Weights of a small GPT-style language model, trained from scratch on English Wikipedia: MLP 768 SwiGLU, RMSNorm before each block.
MLP neurons of a small language model. Each row is named by its layer, matrix (gate and up: input weights) and neuron, and shows model dimensions 0-255. Each number is 128 + 32 x the weight over its row's rms, rounded and kept within 0 to 255. Numbers have three digits each. A neuron's up and down rows have the sign that makes its largest values positive.
Before each neuron's rows, "fires on" lists the tokens most often at its 100 highest values on Wikipedia text that the model never trained on.

fires on: " was", " went", " |", " worked"
L3.gate61:129149135136085192094163124130148092115194172102178126081130140134114171188108084071138146094132138109126107149137149138142149062127094132124137120147120193135215150135205141146124100084098134160167143171155127125113148135114173117149138138080184138147138156074106082114117148163085195152093155138186136166157122130143125131140186086160141125133104165151170129148075175085205156198163165082147157109122120127114095160151105082091121106151114177107109084067179157145166153085101096155173119197174151154151122127180195191111126119164128148141148104119147141135135191138136053116133187077121125104106157156069176130095122171192110150143100094118142128089150129153192128141074151129188136136204078214167088117116151145155169103072177153125142144080122132121149154167148119
L3.up61:093125100105141136195116131147139178091132128154163209107139102107160107135117105146175108146115053132161102170063101123133183135100126154163177161114184093107155177161098122122185154171138108093120130098143191106145142103137156147112107096090103128123144157127132099123086119160127090151133146128081153164111118175175151110131146150107103135131123140113161147137131165150138216099138112113124132116113117075127157150047147134142121138118160140179112192136184127127134094134169081110132109082109130219090077136166166177149062186122150067101194120141133089175102131153183154136152114130121159131110177192103101145119154167130096080150152126171133139159129112145091125160152138149153107030169155128109146116134138162142109131126094119177076160143141118166130079157170144

fires on: " un", " dis", " en", " Un"
L3.gate233:115100080172075126079051122190115127085123191086156196057164110066072091135075145064156108134132202149138108129103148201122137152092142102110080112129120122192138162155085120142092159080156101156165146111093116108124173195120105132110107087145167107114140089119152140104124097164129099117107162114137105153168130139168123088155120159094048165069067178130111075069141137142149095135082110124129072166141078170110139187049095161116118108154133101078132135132162127103128159113136181134163146115125128148120181163161206149119065149094173154116089119134162103113150130143150140178109085142091196131143139151061154135154138110110193164129141142110175099158135158134058130098117177172120142094151115120170091071107129135132169089104173130097142168140098128119151145145081072
L3.up233:139103088125141144107064088098112197131109096104139127129166135120064094081139137106106119146128145104133131135192063119113174103180162148122101132185054063156144181119136163106044134153145159072091139145166100152152154097048101120121114097093164108103111129128104127138164148166135155145108118085156080125145158098156156050107132095085133168109128138216128116071126131149162142145151125117114056157116138142152130145153086158155153112101135123152102132187108180145119099126104074096160119138134104148096125151136163060146083066131132125123120097197138067145195114123101117063130191184173098096114092144088201155146095144121147171141152077113164126155076171151158134152134172139086103090104076069122086125100159064107186155147119118093064138143128125095089169172113131

fires on: " and", ";", " who"
L3.gate299:102164166105076140104101163114111092091187080119159142096087153075174156138114107135149152095120109188094111121098074137160116133190140183135126111117161051133125091095112180117090113095139113141152174127155120076133142122163131137119035094145188117144154082140113107099136184118138127109130063108126134169187155132148126140149118094184152121170090110091111115107118176116179105105148107114131170114156128129119155140117098158143137050116201166091138091105163127118116180168122112167186145135100149139130104120114059181093108138142199131157138153106164189169110125164209154150145136125190163155155152022097170125115091191155126145137141051169152140086149125135143171130171097158182100178129100116128046114101134086105124162127144178128097122091178103109120192155135103
L3.up299:126178134131186153157137125111168098172079093122099114116133132127111118127075083164190092196117107180146150198138143091163151111149111113129142141116087133131064131113093130076116105050120142152132117162145101046126115107078108081134150079065136131101160076103127145164130150070095139131048063027083166066127130007140107092183152108101124133066129089078124132157164147185089159089102067110138105132158192116142165115128138116111169123075107127064148203131105089114137136148102126137160101133122151122132158098120135122063148133150061105119101112134183147133170106086113054118127132161154163156156087089160116119165112127130136177149123139113155166129120130148154187116090103181167125164126153092111157134115147114142136130117144152113162095154161164185130116142107112

fires on: "st", " st", " St", "-st", " inst", "est"
L3.gate494:070143193113129107135163130158128108216131136113159140085122132092147180090166145098129098122081082130120091162142086134091144150162129117133106136151131104097168085148097164154157094170110156142172118117098189092150166152144085128140151173140174121111106136144198096152125148145108144151072130161102182154165180126104139116157132147114124137145136087167087156141084137093104119136081137135126158160117107099101160198128185122106041123160039148158145071144071138181122165153107077109135103135104075168113136112103073205103164092149126136069168171131173164066142153027144102138111176119102156131120134138094132145166166112109176102116109094159162114088171162141148130151073128109127081112133137101157097106068147166137044110065147136141102122135146162096127090142113106
L3.up494:111131108046124121099133086123106093222103111117139117120114116084151153132175111180139115141164162152089127206182152128117167108123146136158133110142147128139106117122130129133162182162171163084095087078160146086075099128160173126136134108117139113088141145125115127142102115114084060111127186112085099127167136132126128095138182133112145156116119159107127150195139088064104124214138140160141128144107127129078138161146162086131113155132079137166096122113226111153146127103171078063142102117111130149080142112142110080113127138197099111125107163174076158076074162156134123099151137130090141113094144099121118106155160124127137131177202164135180140174102125108076159159142069104095061102181121121104123134134098038114104098142148183164084133133133108105080110092179175

fires on: " |", ".", " 2015", " 2006", " 15"
L3.gate211:131125120144099148165089063144139121098078138086094174124100097094127129103129128110170156123092113115066071160117184110110111070091102099094084100093138108128088143136116146117166100133111139148111124146101159151150119147101187105075134127075145057080115131104109124067102149157115129143128155143140157159089159111195131122057103168154148137092115147146145084067168111095132143107121117123146145079112106080172164141126163156086113095075179150088123112081085133152131127066191146150186094150151174097141198132110125161141130173092137087104164071071148158122166160115122184088133134212124172160104162136137104159117149110098101157122147093170092087095113134150163118127093155156109140175117141057099141175160095127186135173136226181084144200165106179147147119179172080
L3.up211:154088117119115126074204143139186126136131094138124099141133153096123110161088111083114131162121147110126062137046159089137182116253093163104157074144100135156079114047147187158148130075152088083146140148160177064189161123096099115109153094150138104110156130095124150114130159175156123149109161129100103110110152118133104087114181129107146141120107103117086107161191090159085163187136103134121145099136121165147142073161145207126164151134110104129087165152115113121129134150105094129116126131181167193115111136156108161044180077121095066106086112147160087136090092102087125080234104140127147147158163142111139129126154170099117166160159083164092121087132120133152129139105122114098104096122065184125087076082182131084168155092117129136149084106138140102172144094097188

fires on: "ent", " at", " expl", "ing", "olar"
L3.gate675:113180143123119073084076131152153094163129072073168135120176087093084087168100122130152174139162144110150089144142136085115121109106118093177120104132162080108114126134169111107118113083101091094181139114101073093129090119148170069135096087123155113097150111121172132089136063145110110183116109159065176161085138210069122099103189136068161148153141176128148122087085212138123099090148173127120187097147138118143090151112109150163137096139152128132112166119176138061088106136106128158103145175138128158059148122090098111092076121144152132110125116127128074052091097127136178157146136124163122083048105129103174138132158148194117145139116086088127081083116137115112125157118130168145104101097126036155224152115117127138075126173149115129104105134131133173119133094134124
L3.up675:146103130135139153111134138143104182135118194097186117099115137124081134184135089130108162151122151152129128096103079120114104091101102146128150115129101225115159170151185092101195127102174111128098111101172134154142110157148126134107100133081138125110106151083143143136097086100110121098121171120140088143120192086088157157153205172085113129087124178148149091140133215074167118103174174179102172135130148134173098123103150095144156056123098144095112173174112128045084047113112135124139166065069080150175151151076095133126127127114182142136143157156088174149127088187122142158077088139130132156110145069168180180159132176130114135070113146116150100091109169143135109115114084126157076104113103138143106134110149128163083113122091123168123190155075095159105106119092166

fires on: "3", "2", "5", "4", "3.", "1."
L3.gate664:084170128117133150123123072082151141123143072127134147094116115144145120054132075124106140126039136114102122119119119101164121113110085156100210106082107108087093149158110127107107118148100082113166198166175122132099134123117106078099141076128211109181116133140140117157107158151141181103156145140143172148192136156122143126123147072146170118044131139227161126169159206068149133116152136131125146153117133106114101094101113187164107140126160113143125132154075166147146151205102185126147090125130133168144141128082116112158092107092140110145143135117124150095121154102159149142096103154135157129150120175176140165123142153160081174148036075104104135147095061096141079144094121197119093146102150193138098092128111149119069110184152145154145127157146155165181102109056119
L3.up664:150211165148099103101070129185132157137142106119090124137116112157140156102128150137087105092097111138182175108134123166158199138105143104083174080137119119151118135088079070083054141170205104150216144133103126160134190127136159125174128114142167090147157090071167180182099154173080097074177142137050130099079127123147110063132087131148114108149147215180125103084089109145093109130138145129071159069121056092149109115114114128114115112120134135105127096146060114132135181118112101150171124111150145139096155166119139152130112134101161074175114127106169155107139130116138183192145129185135188127092095166104137122052100141163137110180071142139101092133076094146164135106091118088104130090182121159151122123174149096151068095122103096152130083105146144100110159114107105

fires on: " |"
L3.gate484:110103080136123198159126150141152119125111165088156197098194105206101060145175114158093125124144189154173118229109173122103147093095118142112144144154069125144153146147121117130112129131128094122110133127117110153116145108106118128113146083133052143147121126108171115144175105091179139097112088070126106097127110179110112151193185098160122122097157123097106111108134091110137136159129124059210079106133111104088191155134132146105121097153132148116076147138142111114148114108148124095156109187140173090117155212131073171137093173149175109131130139217145176068116038143135146050152106136158159135115090077151110096168165197115125132082101063152128173136109162132166149122155122102120099181178099091143138147074167110154118104163139090147109155169173130141133077118106110
L3.up484:097176082146144158099097146079098136136107152147077130161122130171145077125109138156156125140175049115159146145112104124163114144083067174128209177160139127121122149114103150143115102170135136157156089114084157155152065097167147154125105111087115135140124080096150132103107174136125141162068141124133072105110126115122172169164153121036164094128173169128112173169077121140041095178089139146125125151099148164139079157071143166094105107131148172111148093130149097096094151125134100157180106156129177048083133161138140128139131131076128146145155127107114102134145184117157124045170080175069129154124186178156109122145133139135131144203129100135117099155203139055141110135133071110213127079064156153047123095132144132123128106124093144159081191112163122178092207115144073

fires on: "e", " ex", " re", " Re", " r", "re"
L3.gate573:081098186120151128109064143086149124169146153145140133095200121117116114107161120062166099110197179133122181176128074162100180155105130148114131137103130159101175130099175144140172071099141130083126124114045187066098118143121087179108138165150115138118078148124110120177115146107076171147101113197038098140184089179118154145097136133148098067132128116071153169129132166098138125110159100075126120145199148143103105119135082154137115140120145146105180099112143171126113186142120137116124117141144085118145125139156099140119134149085180134084131118115142088069145089138132174090138143083157181198160092128074199068140098078130092156076131149161132101164073159120140130144165112135172086177157114113156117154124103189152060154126129076186126082116106094109124133150148091
L3.up573:146120102131128142148161117182144182147079089206119141140142153133129154071157123135208138123113126118135166167106099167088132092141151127138152116127114161109132137155139073129167142108152150158129194147152106140086131104112159154127156139098131085137144131144153100113104149156138154190126096164120107143162076153111138109117115164169149106083090133237154095127111107119143143106084204144152198143180118087182117145139166155155115153114121170092174085154141129121119111137096100154182085103142119142122179118067131114100087147191097063099230082168143175091116091094108141112097088151078148121142103098102115110089145167089046139074158113114117151067147081179120184168091136150158113094144093127099137087156142165131141108118126125104145145096142135169181121104088075

fires on: "\n ", " b", " g", " by", "The"
L3.gate158:058121131087060169129110183126107082144116147105181089092093130110108125128161185137141092119114124132110164130086128090138082121168148180146145129145168141156147135171151174117184125151158109135143141103117163150084102132138160113099174129179140120111110130105084146160147115113130130071097144110078117134136111131106143077106072173141109108124112098205049094123110122130112113078100142143173145131120150149133136165127179209171177119171121141110163104156141146096125099188164144096065153151112097106107097164078219178155167089095178145098100097146122130072142154143114142123129138142206089057097081158134110151141131156126121051239136103086109188106190156129120139104143088091070098147126131134142111099164135127132155133077109115120150153131082114126130120183109132
L3.up158:153137183087105161077227138116100121091157192133078122153109138139132108107104107144163151138113110111088155095087114091075144120133138149094199131168169080109160169164111150090171078099114101145138112120126147053091092096113153073175177113132125119109132080126124182126111115142134082159155124152145079117223050191049043144127180094115072099119172119148089109099097121081127122133103104116149130175131172078132180091145164159136124141165130095142140151146056138089074161120155095111132129159071073087133138124134130065094094145101154127157100157071144142127142087142179135106131140101114118110107124160095157058156152161180085149157139074100122174091149128114112080085152090053154104162091135161207166072157168153127133157090121107138158111103174109118077128163139117

fires on: "\n", "2.", "y.", "1.", "8."
L3.gate256:125124112131132139110095170185124128104067135097099156143055124169120149088129151064138152181100064085103078128140112086116097126164107190142141150110071096181118144178143132148119101104132074158149118073115135077119087064112207130080132090094138098097116112160129073090155162122103104087106158131152157098177119102098104093080150109142158131132128079152181131143072140174188123107147107082129136086123114082127127115110206130150140107118106141118093121127107194184118126111121110133107143096111133135157103085164101173154107179123139167132106146048136129136161091173046159087092168146177142131097166105137139073078101109147163078163077126179153138150115161094099152128110154159105088170137140090162133169094174103147150108145108155156161138095141153132100115114136155
L3.up256:095123144216123099186146091171084149113131095172091110096135108154165138128160158129127119118122122081163162226173133096118144107198131143145088102187146111151077219115119095125098154130189162136167052113131097133120108085149094119158163151141162127131139096165174107149122132158161113099128150144103187153075165120156133121093129063113131113150130126111144166115144140115156131091143066161128188171152144132038123085099161112147179146095142157094108167136172141088106118154150126147072176136142146031195157108100122157141106149147172156125187113124069092128150148092128171174149033144146133120140104172091120088187113163102092146084173146183123144156160133055080165091151132190133152117115117118098104110053150151108119160161167121204144153113139092088121163106110079

fires on: " from", " in", " of", "'s", " |"
L3.gate619:072121119131078078187126152142069162171142093113108083167095078136137142117088099119103176129192134117093052099101138114119155068132099125137140133125164054140055158085126109120150102169086146155093132167118106101141138135146154145032104133140084182090122068199109143161085081067140147115142093110153130071138156080080123165149195105138123024133162202178151152127156076170059126110160133093123105155121179189154094126150147164135150166068174072156159116117124136121145098126192112142123163083160094090128145170194197149099103165167110110125151158131108154135105120125120110146180093172148124139109124137124133112126163173056110130092171119110109144161122130134095085117096092127104119108149124133113112131150159082159120113124115120123113169098137139126150144117136128
L3.up619:085195106162118113101149148096141171081110077108120109135104197182156095143141152091149112142131213143097125122124168127114088130061176171154156145157141132139068100102219145133149163139083078115077115113156161154152164125128125170207027125115110157128177124105150122075131138141142133076099162196169100171105197155147162068140145140080133157159155163180101116063139123141106129149185128101172108119105167180137066150094136127145130161171111121087168141109149119119153120144085133181192149121099113173140178090133162192125094117120113126120148116156154076072166107140159122144184144142134083119152100104109093128091104115185136160141057128116122090147137101147103101134152109166103090131133113059110149129111168175084131103139136169082063163068147077077173118154113143

fires on: " |", "ating", "y"
L3.gate280:156158067062127131119166159113115117068103133110116148157194171163154103121064133161117164128074130177097115126138170152137113166176143194074122130127133178142148171155090141085129071098099079091189140086107179089136081098075124098083142102112144087072191149166173179091150103135109127128074101105131139089155087142178121084064164100049146124181128105156120152163110175135163099113144106106114089109167114145063170156140164097042155058129135142139159081168107123111118115141111116089129083108130111117108104108165144167067102089130189184102049094144138126185155121107108102153111107073093140106124142115071137132146105129107159104146130096138150131092192182119231100179136130071125135110096156219127096116074123130147145132150120090144106132148098107104116093150129103
L3.up280:120087107177131083151214158150131124072143133081071119127171113129121132172165154161145136154111149114159141188134105087183106072105137172127111105154136103153194077107140122069124098140113143113113139201140095159180148073121109139136132115121131071165084168113120164147069081102117114148116131087129150146088080179161159137074123123117114097122100129136145199118137093104102165128161127152084119071125091152131136099109105075127105152198096150151151097140113156018105136159184098152137082163150143124132150110105151126147088106127084188175101049157127161137120136113115042117122106119169126087106138141102089156167124150126093117064093127113184136090152215113142177139162149129120132114163127115083198152102112157101139175052111096163084131116094194098140177128095076

fires on: ";", " 1", " votes", "(s)"
L3.gate240:108090150157136146102111145117157115133117117110150122085125106132161125129131098125139120188149119096156114072185148126212130129145096094113134190139141066090159087168105097145136090096158062136130096078124121087132164070158160088105135113109099141102152185169132082138172130170183113131141097081155163067150078118114148173110131133215143127141151114118113049150141140134146136146114095133151107084115110137158186099166082086123171122110142129120135105129153155095127130093155109142136116121105098161134135116186164103070116082132093064086127129140166135178127105117112151144111117090181094127136224060108108082092103112137146188113190117132132132114139122149109156161144121186123124095164137164171193114093119113116195135061124160101135098131120140158212079153149098
L3.up240:130132103107112111146158100118105113180117101179145112157197155145176133142121131129165123100178148138121185120172127155158167120125161137125178093142136052116057153132147197064109120112142096134086153127130128084109169126143132146156163139120206192111144091143110108166116170090130136092113108086099090088146094121092121119173175122133145189070112115099140082092180114134110108149165077120090107108119147131168164084104112180194106168127162026127149112161093091117162133122152142136115128075103091130146177171132076134169145142199148153147170096121177076135072158142151130092161096174115122176144152130118101096175109163109166132112171155118106172164148198119155174102107130035078112133180142072159124112081129089145133176133114151124120150124066147075077144087135131

fires on: " years", " year", " Year", "ades", " month", " time"
L3.gate225:148213164144196141171167087089142072134142130152132091062137135093128149149103112121146141171136077111192172112069133135127172171109105179112162143136122108136071103153104097146143098183173116147098171101199176129075112143118131079156126096152153106123085159125113121153186094116019168100140119126087102175138129180133184171166131146124176118110103153109146089161109163063176096083083117158229137143161121130107059129071103138146146130131152098145087115143089091121124121122159082108136158110126105132106101136124128085145134066170073103167142085130105121120192102091197136114141128111197137156155168162152144132126130134151151127138198151095160098119130153157166134182191102117126151123134152110164155156125175165073195138183104130151133113099189154173109134140066101
L3.up225:088156117080138159187087127113093085154140107235086100099164099147067137109096101085157132127088187108145113111127099114157142110184145166100172156106143120121145108104108130058163141122179127120089144115157160139205130101161150139093166131126136156161097166099124131111146131064168127105100176110163152146132119117151159139078102151138091105126094084185120147078147159121013141158160140100125086138130169114165139100135108111110157111129116074082023115161133151145156117110127211113129094103101076147117102113164084072152120120119153091147091115162170082070102099164155065094112113098124119117164179071102091168119149121151083095220154086131171183125122147137116096134126137149096131111060126108135045114123143143146193131133124087124141146148088170154152119111162108

fires on: " cl", " Cl", "field", " squ", " Gl", "n"
L3.gate215:139143140145187152168209117186136076185087110126128112114181084141131182161158107119157136129119137132176098101211167177106134122136084163122123087100151130167100143123082123134139087150103109130152093086175089107098149076140122149087116126126146110124160132106093078152108140081153087129119165097100133090158128083082140095176134120087150075121114141136129102178163148166134153145156114172156135099048104169117091126145097118085111108120145149161131125155133104087079164144175095115094129217176112100118167164116083106144112093117146176155136098132045073155090149163109148119070125130121167134171108131079147159129063151082151119188160136126168084125176106134147150112117131147092163077116159107166114096109081148154160155101143165140184136072132117139121124140101081
L3.up215:139149098112125182150199146084115128107056139111128110108129142137139127162126154155131091095125103073136102122136121163158149158138132159106167051090147157140125137195084066121127119137135160149138158097118164092115137109065131179177161084133175126190075175153118172143123154084117155151117138119104109174149164110196161158103167129103154119176128158147142125159134143128134131099121141101147095131106065186142135166071101082162106106102124112134186179132162124130096178132154050106139098194144148150199168188094117186104087142124159098135114134120115156142135198171105141127098165140135069149097125110130117148137149142122098099108124120118148173114165145159191154167120166109117075138109068165130142170108153126034118110109129116135137184136117137125158113092110147

fires on: " De", " de", " Ne", " Re", " ne", " La"
L3.gate255:105106129143209098169161137124185185122154154161150152150111098147136149168143091098103122122144088131149094105153131135123110139146128136178118147135183128126159123125152184109155082101097118159168133114124165111047135184124090109182137109117148152115134087211190089151136132152140168091126110150154095125153194130153086137146121191122121071121107156123142117180115114132153108077184160107140163207159108194109136128128131136108177135111171113120102132128197087211107172141125188153150084105145126093102177145106106129160135164138165115143124162121150164160114185098102131163086114160166121134138072108155152156103164145190128115091149187129170110129052160082156115090103142122112077105066069110156100128134147085129150132152084126121147111137110143077128085148174078
L3.up255:101143104123150124160168100113073106161086131090071084099100146156140110151114189172083169052145173181086180087133116144114142174058151130095159120074105130150150122142099076150153140117139175181082100062095137078134139111147066129097158158135067160182136093073080143117178135078108169129182122119064117161125185077125139177119104155093093145110178134133114063117175143088183119150124102146142149134162118087111123106136119116099039091104143116049106155138044138127109117107134084127144110206090108127085152159129122174111126118103165147163177134143077099149163116102120160087126160154152130134092135111139095092133091086233191144158118186154150141155093104165117087147103108094051099148095132126110134110096119158142127118171111061093129137130181118136157199156137104

fires on: " part", "istry", "id", "ot"
L3.gate315:095033167077140086137136071097080144156012098062131138096110119145062165192195098157152090115084167128148080093114133124120092116126096150165132162083046138157122083112126055104184121148095143142119102095136132095136150122135146097096164104110185098165126155124143115128124162144169075154082121104149138127126126172110118133163112133113111101118149131140119123123089144102135163149111083070102094179098057127116175113120128133112156122123141115176125128106113161092134123129119154076120118135103156125092122131111168107124085109117037144128114114137185128054105115144141083151119065127165137071153137141142084080118155159133173093140085133122143211153081118139078099128102153165189110202119116163094090064147138118169150155152116118142143166097116163114162131085096128
L3.up315:106145170093142087155111112084150148168101165123154114089099121107139078162175150145151128134106131102138110183089143158108123109143165093144119155097165136113119145146106067146026147101111119115115176120108189107091163155130159137158125127093120080170109087122171160089106133138137096140175118169037167130093133125139121134088135173163138041193128118095092072166160127125199068127158121164100069132171076151139127091181149126149134126140143164083156161125108136094118186099138162093137134122131143144122112150175116134073065112168109138196129080075189120141104079083149112156159082111187087078071129122107135161165095112112095157103088148119161124084171147130092175148128125143084154130141138137068091126150154132085121103159127134098122161177156108127148164118159138

fires on: " b", " B", " F", "i-"
L3.gate510:136171130135110072174104155125127160142141129112136179162124139140098115133055066135142121187071125088091133142098143126140126078143132139140177151097140108122123136077088138105140109086110110130113151154153191081072153169211162101122159126177132146089189138056143179176085195183089144145098132152168142110104053121150155156129111112114155099108097109077166138083078109218162156135056136133159155163085130109138172064115097098051122192059160185133155124190131106102105139089147117137107113174118168128133128140133148095131132161132158130144139098129090140182126103166110139148101096198175136172100157133091140140177128138079144159131098103144103121205158113117099132070161080087102109089096124131106205113103109167093155112144164097175147121098157140120120123149121138
L3.up510:160166161149140133108154102119085132133160186163124135113168092054142130145104127119126156098150091162106048074094183158080087141112095054087111140123157119198173139152110145181122032149163132133163129150104103146113159110093108103117147137148135126121076184060142179085099133075158177168104109140145168105111170121077104190212155094115125111142125099156154145134146059128155161101109082097172080146101100120130138127114135130112078077104114104146082158150059112116159120112160178120173140168144152126091138097155095111158120091099148146106098131156130145125197109101154097179096097112134104156162167118078119102122094144133125119154147052079122113132151109120132076117081143118149097170106109097126159126147157190160137100184166096128143108151089153160139110142122198

fires on: " r", " comp", " Vol"
L3.gate251:173210090156165127124118157091126100160087127210114093149150104130155117157133124157089120102083132107061147130174129104105149107106115141135152156132085162133150115149159115113100057105120135087123128168176117106106094123123118151133129145095133124100157191171137088113113085081100114094157160151072126187094110097161113106119129147137174174145175088077147103179151156144099108137140125054133150154142120167125148109113063193111109107172117193148136155112098125093141179143146059141079137115173173156178155109169102107158108125120119086125178113132162140131117051167155115079123158093158208178158138109203107077081103138120100163143147134116102072150078150169126087186135125220160082113119163181177133125141145096160148093183091141162158070092102111149084122117129123
L3.up251:140009139184102107106140136109118163132072136134124195108110160141132139081137157094115144093167122143156114118137144118166122059100163165106175050078114125111130183095126161101124100111152124124110124162166160136149096122145137145123140097083059139131036174107142138180159102126149125079171133127112099126209169071075122102122132149134120127121178102183081080122107156154101164101101123140147120137121142169104077178070150146114131050098147128126092097101128121139139120128131139126185202129158132158179063098111141106094113073126142107157134137118118118174103141035133050092122186151102117151168129117140112106109070151154061179154161157138127148106142100125182173132132148111151063114140117050124113165149163171101152148173162114086112148189133153177169123140126109

fires on: ".", " where", " that", ",", " when", " which"
L3.gate697:078159119178100121099149096148093140130095120122095176149066155073143092076119112084090133120152140114105109145103036086100084131192155130111167100090130061150172088112130150151116115129102177124184114120186123128149149159165094158156131020177152114135100080146082164081144131132150158108125162115205128183140137176107188179127119081187160132096103184146163093092103145104137179060135096074135072094202098169143129094177105149178132136125118131158154170121131139125136126080100144145169179107205134152152149106075201149127115149121121100152120128107144069153137170175170144191127088150125112139160095121129199133112151095155125103164102145161148134147120068153079122134114136222140116144127161104073113138086127115113116168166157077118141158113112095095163121115126107
L3.up697:112074163242168166186154150186116123138111106134121097145074107108148065086143153127081154110125146114106162208115083092158131108149133148039133155124097110140115107090138124129147171139120160113157125138145130091146153145098139163125141087152170061111178115168159160105114151133177194185162127094144176142149159165141113095116095131159104186104102060077107153137139133093103125145115131126160124123145117176161101114143142140110074155114182188203162115191115181148084165105063127170121099165098094102194126109131136115092196136148133090132096115132127122151142162208107098133149177101161126147129141087115127133120115151120165131130070088123081129129086107088101222121110142195159105196120125135193155150176149099093120149061130185087095106150209142115118188114189180

fires on: " sp", "sp", "yl", "rick", " v", " Sp"
L3.gate201:121179115136167107124171141154101136131109105114141116135036119188104128081135132142146118167133123048105137135088069099136104172169117172123071017120105088167150192181108122088084088080083100125117091119145136120143225105179122191149099124147176103097134122145099175144114120165175194081138139120119120120132151096118065113045114122131122138135137096138069059097099162122110074145128103198146101119123110160109132129126195088172210167101125177099103145137155168126173095095072201186096093130109090071110130169085100123054129164099104102151109080123119204135096122120117159112117129139132096121138083159125160174100124141147142088104068097070117089154114097174111135144141056107092191151089140111107106128125123187110128106142130091122062118135102175059168138153182160
L3.up201:102108068127117185157140117106121117073164156154148088137124111121102139106065076214104113110181160157111105079098095115064149112065132174077126173001110099143142131114152056154129117103121143105123127141132104159067133121145149156104133119090095129182107127093102106147103136058135122129139090125150121114107158167108138210154117147093135177196148100155161145124149109088127075106171123141133152164143102080183123145102112133090110116144109143111141169142180143098137089131159141139142168109162148144126077138148140107110137093139119128133141108165182025113100140082070084136131114128125146171119173105111115137181120154093125119141131117075087194090179185090165152107133127110102087164148168148139115115134131096149094107168164182145127176080169111128157097119082103

fires on: " |", "4,", " made", " –", "du"
L3.gate242:100166115148208118128188210142106162118113116172062195140111204161148111152127124133135151089112178161116114086115072086127175147099067116096109138130177141147138111128071114143125136137057074067102116101126116165158122106094158128137091118161114095061142106131122160183124122151083098122119076106163087107154124166153072168081146111100112132128126104145112166145160072089177114109114136088117115057156148136128183103171158111143103108165139125109130201133110155134111170117101086079146114129119136126141102150095144118107182179078116122111032109101129140153157166087119102071134130137130176102125195169136156108121119164086163124113090125095164122121131123154111160150135074163161217132124141132074145183091110130150079159173147020124147121112067140096134099128131089
L3.up242:155109109114156141126137127090155100126151178118192105113153148085101123050149112132142121174096112119086133230196127146151197139084119115087185125133126158104123199108167107101142111097134109150119072142104174113120156111089098153068150142139080148217135158094169100101142113090110165157067105158114147076124120126128130149107139153142059117105127150081139114147160187082094166108164141111157108136130121110153109168122106081135151104130116097122061105165124148109076135094133069119148113123116178181111117144099136144090119157097146144066164126159136123138088096135089179123069144128129142124081141132072167163125114150106116120114090089150107157110126081118195172133135120192104132123127172118150150070144118155142121195155144107168150149116126151214141091135135126

fires on: " Sup", " 191", " sup", "op"
L3.gate406:131164097086064155148211143089123161142105167091145083120166092122178116151165108130082108116134135105108142103136147175075123078135101173085122098159157159160128147216115067115130092146129157103122140039083166127089135117121120187153115102109121142041170126119127136135112113092119146179124106160186080184128119080132110093129149115146150182154176116113179200133180169159127119176150132127138163091179121150079129097168166150147140110134135139165146159104097123137140144124126129081134139111165153146145140095084105125108161123182163127112152117052170093097117149078166078121238204140094178143075092139053093158109065077094087113115084145111177157113126101155113104143158104139120098175120180114110166107108118153130171129087152168130163093088119122142127146134189124
L3.up406:174130110089091163143087101122093161144115108098151137092172121128133118108164148186096097140123167105106156130197203129125125131164205141151082105119154160158114125155063141128147133120062158121114123113111170127046173129143106129114139114145196119142122133163187179134175110117171108157059124064090058141130139190096116095057166100186185150088148112128134189167106126159149099184144118106176147156118119144125089097124157141106131127142110104157117172159100153141102134139051186114115167136082117106106139186149112121154159184128064170147137144129131160085070119154178147183133102181120092186111124104074099049090174029095172086112153082096113133167125132114129118115130129100065114097111187198094103150142170171138150086099166169129090131118137122143068098091094100

fires on: " a", " with", " an", " An"
L3.gate359:077075075128160179111103098098126158088132128153200127151137083115130162127119134122155058145115137083094132096193114095134113151037174120124108101139139154105191164144095119141150156128181072141107131098156128106129177119119117188128159083148125118118150167138166149174161087096135125080136215153170168179117124115132074144088122137104087195153124111114160120224079141142147164081151142111122110074134121125071117053115128122152151128117139122114193137122147135174114170143111056098146170175116161146168138143156083152089136140123100097103144060144158161101140051107115150118122093106152105091100153127102075105061101099165122152087085176090128113142147147167159159158135154141063101166123106118115123178095122158096127174099138146115148146100166085140130089115145085
L3.up359:089096172094078164111114161099104146150137129140134089138097156128118153137092143128094137167106131168169134105096147098163144106140106104116097077117131134144068153159142112120197140186122122149134137168078116136113111113152123112113154130125170095137091139113155097179187085112115124143080121124158145146171120084148110217131137175076115184088139123098160146112179149111173097173108117142189121102099136157179116148086141128088118160148123132148181172170117122211080115078185103114131163130101110169125179156147123126147160138146112053146160142061171124137152100179118151058112159154077173169146191133205095125123155159130153107157116148135100155160042089112117099112110193155179107069130128096189124150085108079145161136130114116079179113155140113095169086066136205